config.yaml
n_layer: 11
n_head: 6
norm_place: "pre"
norm_eps: 1e-05
attn_scale: 0.125
bias: "all"
lr_head: 0.00591
grad_clip: 1.0
MLP neurons of a small language model. Each row is named by its layer, matrix (up: input weights) and neuron, and shows model dimensions 48-239. Each number is 128 + 24 x the weight over its row's rms, rounded and kept within 0 to 255. Numbers have three digits each.
Before each neuron's rows, "fires after" lists the tokens most often just before its 100 highest values on Wikipedia text that the model never trained on; "fires on" lists the tokens most often at its 100 highest values on Wikipedia text that the model never trained on.

fires after: " ", " July", " October"
fires on: " ", "1", "9", "2", "7", "11"
L7.up274:166115100153118105145159106111126129131158154132085124068153141121144133086102115099142128112104107126127132147161103110080140162131174130124103084136115153122131129133155169146172145099147177138144107157104118177140114125150141132106138138132097118144114161115144138159112132120140096094144107098145118148125123101187127145102106109122113125150145081089131100114173171148132146147099130160114109108110124091049097143098119144139103123100142116165119107095158097117146096143122080122104089169095125077173110127114144104096120172116133137136187113147134151090119165165154133094

fires after: " ", " October", " May", " December", " July"
fires on: " ", "19", "15", "1", "16"
L6.up495:131091129083138147111144076144155117154175142125088134106129113131106113144154154149143115153126128167134133086122116114108133152071107154133116133136131182049110116159141138147152131128143104133153095135144159149100164178147172095134145173154096133135104118127137104122080090110145151090111153121114145143095129093105120153103114141127164147097108122095124160114135129133131120107144155126128119104093157163122127142152146107113110133154121165113105171133132134166093108164147127125106150152142121143143117134102119130096093110162121093142112148126126133135091137149117127145

fires after: "\n\n", ";\n\n", ")\n\n"
fires on: "=", ".\n\n"
L6.up268:146107109164167162128135049130127168135116094092120145116118094104127120127118168108140132145154141130107138165097092159154110171158116142150078087124106093133178107119163106109187139131160139135111142148086127125083105111088168103108142125116134138162108147083123145083118130146103094145123086159111116144078132154131122088146133157107134064161101160110158109129109168120090101126128131151101148102114123134140142146079140164096129129133111099117181121135138159124130096095135119124120128150110095133149138147111062126121112113145112137082117076134085128124164079081128100094

fires after: " ", "–", " ("
fires on: "18", "16", "15", "17"
L2.up110:166130117084131086109134112114133127125144115096150076085110139139124136115126107135148102159116113161107120122144149149153113070121109113113137143127085140111165147160125171082143123098152127151073118133149129173098140150134194125141120134164160082128137122126090139103130111133142072132122100114101151128130120115136154139141174116148113118100112126149117148098130108124137091096175148110136143137142179176141087074121138049128126111149159129143162143132155145124140136159146174114126128187116101100135131144152117083150163126106112112150101139093131151095158144119143089176

fires after: " ", "20", "19", " is", " a", " ("
fires on: "19", "18", " per", "23", "aged", " a"
L6.up216:118142128096093117104133082109133157116134116089128149166133134131151191138115108123096121140127150196134139129171162126137132131133138150104108170134125151139099101156153105151113130142097107109074162170143139116135082098126134131156102106147102143102127110141138104155146148124147146114106117147134116131141131127125143160134176101130131148166087108145107130119132104133141120138181110136119167148146162131103127161142129108135101116121115162133142119146103120138157162131104111090108144165164114163156155093130119121147136148159110122139133122086113145146131103122139120136

fires after: " |\n", " |\n\n", "\n\n"
fires on: "|", ".\n\n", "===", ".\"\n\n"
L6.up650:134138117118129144134149167100134116118118157117128150133129132107126159088124150140196161118134168142124107113163111061129164137116140134133106120153138125117172119123145163115126133154143152149112118148154088120113132096095145149083122113141109089102119122126071124178149099128139135116129109167129147148137148135165116133144148103143155125136146175088112128129170174118124092092091159105141112094137099115162141163070122143113127147125155131131149114107144149121083160126155133106159127144156128118147140148101109130083126110165118052068146112151096130119124086140159082115

fires after: " |\n", ".", ",", " of", ".\n\n"
fires on: " All", " all", "|---|---|---|---|\n", "|---|---|---|---|---|\n", "|---|---|---|---|---|---|\n", "All"
L2.up401:125105121099106138093135113125113139093154108099127149185147137154141110180093114109097136096114147136175068151118106158154101141146071169118155149136136136146132153152151164171104126128116095137104134140162109138111162111132149135122150145152158095122153134139128120126120104142128114164128109080137141163153145127131137161130116108153172088140119133105116144192086154121157172080110177137149145131106146089157113128145115103120123074113099122133114138121121117149122152100140142114138151138100129153152117169096165124112156132114127156134136133143115148103092131172161117144

fires after: "19", "20", ",", " September", " October"
fires on: " ", "19"
L6.up164:139178132148123082115170156125146121106135179122134151131129163145139129139179144105120147136148131112153162120134150132133188140153125155182058162131094139125095111094121144107139135091149143153166175116130166103097133142154116113120127118158134128090138167140110128146093128119161105132119112100103105156119146070114146121129160124119152154087126124109172123141114166126142130105109119175139113110072135131060116152135170103155146114129126115182143165118105126131108159145107114138110130106098134168137116119162147093130149112145150123133115113097182153160092113114137124127

fires after: " ", " (", " |", " .", ";", "."
fires on: "2", " ", "6", "5", "1", "3"
L5.up390:123123117134147138132141079134141106147113088132120147152189140180107136094077134123132122114178101103108160161164138100153136135100147113124104076170161172115125148098136145099128141154124155150125134146119117114162151113150142138165138097141115163139117133109110135110128131103126150138125136097100138155115127132123128159145122146117116132134114145143144082078094094109105154169109123097126098105095152145117137096150121118140151152107148120129119132118124075109138115170128069106105099159127130166102154118134146126129133159108092130116163137103130164135094093166134135137

fires after: " ", ";", " ("
fires on: "0", " "
L2.up215:109133093143140136135175151140132148071150082169138127102143133147150142132134135166120146077135096123116121101141117164154143121189125096129154155127141134156129082110112143124095158143093114149128123085176163112136105143159112115136142120127074158093127163112116113127160083115128093150087126164113162134085149160109112167109114148136154103132100128132115141171123145150096179114086104101177108086110124097134116156161098116138121086098152160096085131115120137112134137131128152119132153142090136142133132131096128159131101109110147166133162100154110120113128094115140108134

fires after: ".\n\n", "\n\n", " |\n\n", ")\n\n", " |"
fires on: "==", "===", " @"
L2.up446:149138164126106125128128143129133143127126119123118114152120125117134153081142115144145123117126162122159163099128135169110189115107111121120161183158127137099132129101160097130164151176097136153136131118122120110142124058132129124099142124135085124137154085121120099136145143146097106102141146093124155127115143193132133092156101129144129100121113173112134135183133110111123110124134121093111122087170141142117151153110128089152122138140113137092136105112154110091144116124087147095166115113128133136115119114127147130141128163175170110103138132155120147080101119086120068126